Weights of a small transformer language model: vocabulary 48952.
MLP neurons of a small language model. Each row is named by its layer, matrix (gate and up: input weights) and neuron, and shows model dimensions 80-175. Each number is 500 + 25 x the weight over its row's rms, rounded and kept within 0 to 999. Numbers have three digits each. A neuron's up and down rows have the sign that makes its largest values positive.
A block is one neuron, or neurons of one layer that tend to fire together. After each block is what it responds to, as a language model described it from the Wikipedia text at the highest values.

L3.gate271:487470460494483486501512492505509494511510498522520484530470516477548469543533483474472489511548498483523484439470532507468502492498487473541528538507497491543515495488489488522524487474537526518502516549523465541503533460499546532503443461545529471503498573505524486495504474526532507455
L3.up271:525484505468508482501479492494504477514526505530528498483519503470549478471509475511507529472526447458512474465501555534506513503527511497490468560467515475473516484488505508528473520463511517509502514515490527493490516489495505484519500512551531445561505499512485502502500508533473526467
L3.gate1221:476523442477476504513471496562499500520506530514533491482504488501537518506461493470561483457463470488472487466493483481498495518533527555505501542466477478518523486501524521523496508486484517520486523485544469458477507475492463449507499481534532500476525484493529493468524483509510492514
L3.up1221:493484468441559519527523470503490471481517540504510497463436520469574467477480509451436494447464470471510495550507504521511498521493486510498490518488502532497506519487485548490517508502547483485537514493505463502482531507480522485516513469502554481461523502517535494489480494534484497499
Responds to: Newline tokens ending a paragraph, table row, heading or list item in Wikipedia text, e.g. after a sentence's period, a table's |, or ==Insignia==.

L4.gate35:478472491484479530482527516514499496509547517455485458526492487540472486527507481492467490506507500502526501484510476464527523502461487473507491484529516545452481516501530483504501525505515491520484466526484485502531510517474479516484468468522518510493487511544520494487495515502507521469
L4.up35:539488476485446502483511459499490567523520499544510537517536500452497494495510477496507512493483477479508482465506527481493490482468462447474480505559494484481529487450489474488462499486500450456517480484510491506492502515461504529495468547471481509509549505506484511512494492533476501528
L4.gate107:525556475497497486513535515502486475491476502505477492502490545476484486502482478486516470530478477493515454514497526505495513491444522530501521492501496469491501489497487493498532471475541544516491490500473501488595524494505512489492493449504501513501463507502491517547491472517501488454
L4.up107:468541490529493513566496523483472496522490464491508479514502502528519467497474527425525472536527466500448470518523500484488492557502510520467491478488471523499516449496448478455485449527515472493490507518510489518510482504528534519498550463496521509486513514493507503497530484521490548508
L4.gate648:487497482532489457489462482495479493485444539458469487482483491493541461527547517488499491466544486450493489511482554518506489511517460514463504544440519489493534504544508487469467470480491498496488496511499506466502535508522514460506502500512524501529506504523491534494513501465516497493
L4.up648:506496535529504552522525524514512560499495511544509494502514484504528558514514491523477477474495492479514513505454465507468466531533524500549530502535491480500507513489493539524499452461520490448541506473492540503526530485458543473526475531482483457505513478491464516508480474466466531496
L4.gate866:484509476476472467448503467545486493464499502529479523504474530488497527492547499507546466496504495518445484425545494484489503480549506500500491526512484522534507493490529468542505522444494501482527505512438481499503491483500498463480448437491487545508547498552519515481469524502493492526
L4.up866:485476506495478465484500507523505479486504493524536529470442511482473488470493461498525464467481512574480521462506520452533472493458452501512521512464486550505536463523540496555495532439482509513518476506517456522496527495499499458497453484489488523514506496503491477509456494517496482512
Responds to: Opening or middle letter pieces of a parenthesized acronym right after a spelled-out organization name (N|A|GPRA, I|NA|H), plus "and" before a list's final item.

L2.gate100:495518529483442499524467500527526486489549506502513532540462501550517514514508489472477529488454541523450471507524499480478495497498530481520474476486499482486539508531520483502484506546547491498514478522458511450499499468523479521506524472519511537482483515528519516477472514485498560488
L2.up100:507513481473487485476434447493495531497515473499485459534470499502526527526493514485506487470460509472504481482538453438504474530505484512477505519500495474560467485476481490538495473485524478534473504480500525468505508463438491543505534537479543479501504477490512530492459499506499500479
L2.gate120:560516551483477451454489475527510506525517483518540484546472544479511525545519505479498520482509475513505459508505497527489456510487544500526454505503509492541513470475491490524493488547528502547508489489501528512544490500511545467475483465512472452519533520560486464493477472488511529489
L2.up120:541478475512482460507464505509520457476459483513530500471491532523545504467462534484482543495458470503467492522518508490498509517526527504442448566496495516508529481537490449508510499470516491492509476527502462484527512477512501503524551474516498497519519528490510474482467440493498544502
L2.gate420:465517463483450518519473514510509502515500478511493492501504513503483513523518493509511506545444494522515472462521496490495447496491481487493542501507503474508526516516460463510523520515513501496507529537452495495500547481520477490467533493495516509486515520551526532493492501522450546479
L2.up420:532514448521495541491509482480482488456524506526519496499562516536518535548511509495484483505462521472508495481519449532470449542486497483527458513497471534483520458495511494464504505489530506492533499484501560502480485447520478501476542482550536510469485519524468498479500496498494522494
L2.gate659:475476535481503500453503476512548487513465513481497508512510521510454506455522488443484477494505502474522493494503451519498505511502492494466487472489520489480456476540478495505492533531523463474500503512466492504491472500500500511503501500466523549520499501500532510515500511507492529499
L2.up659:490495531479481471419477448507537474546475497523496481504481504497464473471567539488497467513481489480499478489506473495480531504516496455474504523516522480508509496541534490500489530508506517482517502497458502499522475505500544539528526498505535528511479497501506514535500553502526555511
L2.gate699:494422477506510461538458504543508507479538511488482511503505471503541481534496514541474521495513463462522518495472511514517491490535515530512527524492534448476503445505509472458504484457503529483500507505499496519516527490502509531464486475507527484481517523506486477504505500510529516479
L2.up699:484508503450516471485526487488501491511502497510492492508483523515457519527494524479515489535519538493490498471477496513458489537472508513512523465477466522528504485520473491544521476500537508518510489482470498473474478473541482508541493449500500451477529521512542480523491477523460543510
L2.gate914:496500478483479474444488504485519475476462472483538504475487493498532520512497528463503480495461507503510486480521475538465497526545487534563485530511492508496491468521499490460455523520490499490474460488471503471489463518529495495516510516484482502522448471484535494495526471541502506526
L2.up914:501491510526459515471502494460511502490519481508532514465489479526515495492501473491480509487523437520531492483485488509457496528512468524545509497490497484491466487529469490489491528535500505528445481516472518516487503479482462497514498520510478519511477455498542527487497498543513532524
L2.gate1135:499522482487452440509482529454501500488513490498470472511483500499487494496486524491504541514489517543506460522500475491505532553494506485517500469494491500481482455517480523528451498492525480549496531508464527523495486504459464510484479482527483480484510512502502531512485500521478513485
L2.up1135:494539458525515502499490502513528491529504511522514462524478530504512528487490473515499555499434536553511487503520466486523517495466495510494525476479543448498500510494503503502450553542540515528509496509482469511501473485524485499535526481490513513539489510520493527496483505521491541511
L2.gate1226:479505482512500500523505466487466469504488562493500510479484495489532530488489491529523539527487518503459523495488538533492513496512505525501519484458458435477502466549483513504507447525509493502506492497473521485523490509448460540541500466506548508466516474534549478503477494493464529493
L2.up1226:483520479501534506526484459527503507518502488484511427474526525492465506488508505525490508483482523486512487526483506541476474504481478486526504476492481486491471475548517541495492472487513522533470496480496505460539551478471488464489472493489514457523518462490482453498473495498513549502
Responds to: Fires on the -ological/-ical/-al suffix piece of adjectives (archaeological, meteorological, logistical) and on words like political, physical; also on line breaks ending paragraphs or table rows.

L3.gate138:545561476507468474480527471478462500508482539532547554499533496503533475472464485504465540534515521483466504520515496457505526508493483526474487496478526457489518485515495497506486507483548538465479500484510479507500478550490489496488497510486513513480506494520513528487485518514479499486
L3.up138:515426471494443499440549447448499508497527536526533539499547519466498483504455467524484522549497471475515502481498489494464442501539472517505468539534523500504523500503551493532496540522481496506533536522518517502470467499488493494514476510519525485521475495501472490481508513509506483467
L3.gate943:536477472523492512495487470488498462475486499471492486485472520462516510499507486559521531537505458533485494501482536486477464410516480505538522464496532488489501501485494510507518493530464521503492534526537482550566537469429519513531503493537478503471520502505516510503516459532488535462
L3.up943:509572509521502549506524520494485476496501478477489508489494465508531518436502500489497519522505500505481543474476492477520487506456523481485493498502499535492503481486524508478491488509499444445498444494535480520514476506517460526481493451535517546474480478509491505459536500507476511498
Responds to: Final or later capital-letter pieces inside all-caps acronyms and abbreviations, such as PRR, RAF, INAH, XLR, often in parentheses or table cells.

L2.gate442:484497460492489480476453479506459502551502517468510508526487491542509461554501503541545491533512501488509491496456530498472462494506497528536465501468494507478489472471510535506537497500440472547484529447486524498469507501449499451494541504483486518486535528463467509487502467498485508482
L2.up442:503505570508561492465518532554491534494544507483548447471543484486434477525485492461471517489529515533538507438504535533498486503508485503509545478520500464470503530475500536503508500513474506501508500518515522499497524486515471477537456463510467502498472535499455503504528487481482533507
L2.gate450:505502528468488508512472554510486502498508518563493461513494498457499508491511476497518461521472547495488489501474479474481492485496503441509498471534539534466514458475519486554500533516555526463521513495499485501473535504476485539514495487506419481505523548511451432488526471508550475489
L2.up450:473480547486544512503483492459523534503484496511513499510497480467515496526522461520491515503509496445479511487507534501491471507467504514542522500461484463476473521469510479520511495557519511510468476504501542474541495529478490512510486501483458497507510487512496495495480486488517497466
L2.gate606:439508513527468478512476509505518530501560483477511481549491560516538507482521484505513521519455511500542515495532500491487510523494479497509489471556505478482483500537524476494438523534483493545475484492493490510526534522528534540506498507465514534446515472500495459502491495533522504500
L2.up606:488500476470515542474498506499476471509463476474515475516488491526475516516558511520498483521472518451469498491490478508483459501505486498481461476477535495469507461489547508544479525519491511497541505515517484472498565440450515488501476544485476492520456529502504499514513471475482477469
L2.gate622:497481505534491500516529489507520514463500511524539494503500534477472484542542548527443552516454537511479496514485529505490493518563492568492541518453503486458508493499499499482535478516490500492476475504468470508509505469545514532499451503526483463461559471496536545499517501539485486447
L2.up622:520510497532504490543504527507483497517464451471564516465481489453462519484462543476488516525499485518512502509494539497464513485513521539500516531467481510488519502514466529499513470528507503464519458510454445460504508469543482447530479494521519509474544489491460548526485493544489527475
L2.gate646:522506456511450476456507533475518499473490507477556488460489483500496526506486499516470499543503485514493489516479549508499509491569503573503506503490454457484522534494499495487528485492529521542499520495535502467536502512469546503535479480509469474508530488519489520523520515462488491483
L2.up646:479513495504457474428462520484497523519498518483507554491534562527480510538445510516479535547486546508484480511510503508501515503521511560470478507467456476497490479530531500540495485480547574532484478524513511466498493472478525517530493492491470487527494519498484514512539537521513488472
L2.gate896:520502457462472511457531469461535464500462503511507540491477508511519471473478487519467508529521502525490561495429498489517477506468465481459520513488442513487520505519516532540515520479496538474465516504492476544528527567462531523496492493497459510520566485513538512502471460508550513508
L2.up896:500518507477473466467485507499523511517521499521532518542464502503481496513470470561496506529526487517482525497433502506500497491526500492486513522485480486482533515509550480512462502507536537497492529484511524517557507510490504501506490498500479545512532496544518522501478516532517532501
L2.gate943:537524523459514499448535505469498502508497511533540504517485514483539499523491535502488520553516492528472505518478499499463526498526472558482501490504442495496503504477496495510530479512517540498458517525518487501513524450485516454473536462440471458546531486507466443498509501523507491465
L2.up943:531482538494509497467506527486455530505482482562529473528529477489492453552527497529491486513503493507531516506480526505498508536513487522503523497470502518495485518475505494465557516479495519503487492537508510508542521467484537502483550471539478488456519536519444471498544490499499503485
L2.gate1087:542509500460460480466495497478507482495528516552520492502498570494459522518519533546474510530477524511490468513541543493520483475525491522506503483516490527471506459504505510547535499500465499496501475554505477520467544471491534496510480510542481473470525481469467525488481545511525499483
L2.up1087:487528494498529494480490471501523478510490459521517498513492521484515463520482463531485513485523485521487516519502504497459502496522504504536482486512485501507508516489484473542522500507526485505494457511509554489563498509479515500495502517502500512522515517531532492497443495474534518488
Responds to: Opening uppercase piece of an acronym, code, or capitalized name, often after a newline, pipe, or parenthesis, such as WR(B), RA(F), CA(GD).

L4.gate247:506485468485531518510516479496488530497503493479487502522516532476465482508500495535475521464502491498496475474529492516457509542511500485503497523499505514500528485528492456484507493466508562525529513478527469509443476470483498482494490461490456496490516520514489493474519461467534516464
L4.up247:466517447509463525506474499487451507523526517525478533485491488500529449546487488526498562470526524531498488502507479493537488517568492519484543526484496482483464488515455492510489515526493502497527483516538523478484506488512458492500495495502508490479479506520490517490501506556461531506
L4.gate572:551475507490481499491520477470462497514504480472501494531444511524517498479490482516490527482549483486501459500537480544530445493475517521529485542485534478527536465513518516535488493482504546548546495542499469508506500461480493490481505495522518492527488515449539504471510502512489558483
L4.up572:520495470466514485507513463466506504534513501478507518490520532473540480510536503527487507484513458491475460468492474531480488507522537517517479514473532511489532473493475483507505565458492547568495532508518515507513529492486511498533540512524505488521481568519489507498524487467486480470
L4.gate843:538489498473558500502471508496492511508535471513481489529508536498460520497462518499518489483525498472429462495499522521495494532514522480493497480472488490487567536513506497486495504451520546510488501537517497511512451451527462455510515505426513495476520520474503480517528514495462495485
L4.up843:459523522480513530529481485479519514491527485533496497476487482485514543501504512502490501486479485479477481539497450488485500490537494497476505499490524446469479501500509510475483478512543513499506507508508451497539520485539471497495538487521496462479504545506492494487503456497509518496
L4.gate942:445529462539472525453508475497476496499483505536451555558521535422525526542495503474498529508517504491535524517502498494503500517455484515525480491507483536481519458532521503522560519505513462511468500492502509490519508447493486473507471465502497488513511469532505532515534519487539459500
L4.up942:527504505560472489472544491532486512506537500531515529467539486520515514508511484491504508470527485470501494534566489463535481472532509493498544492490465467479516458489485499505502535439507518483511502471500489506505533478491488529503527512486464503504496545484494514499492488494510486491
Responds to: Newline tokens ending a paragraph or table row, usually after a final period or closing pipe, often followed by another newline.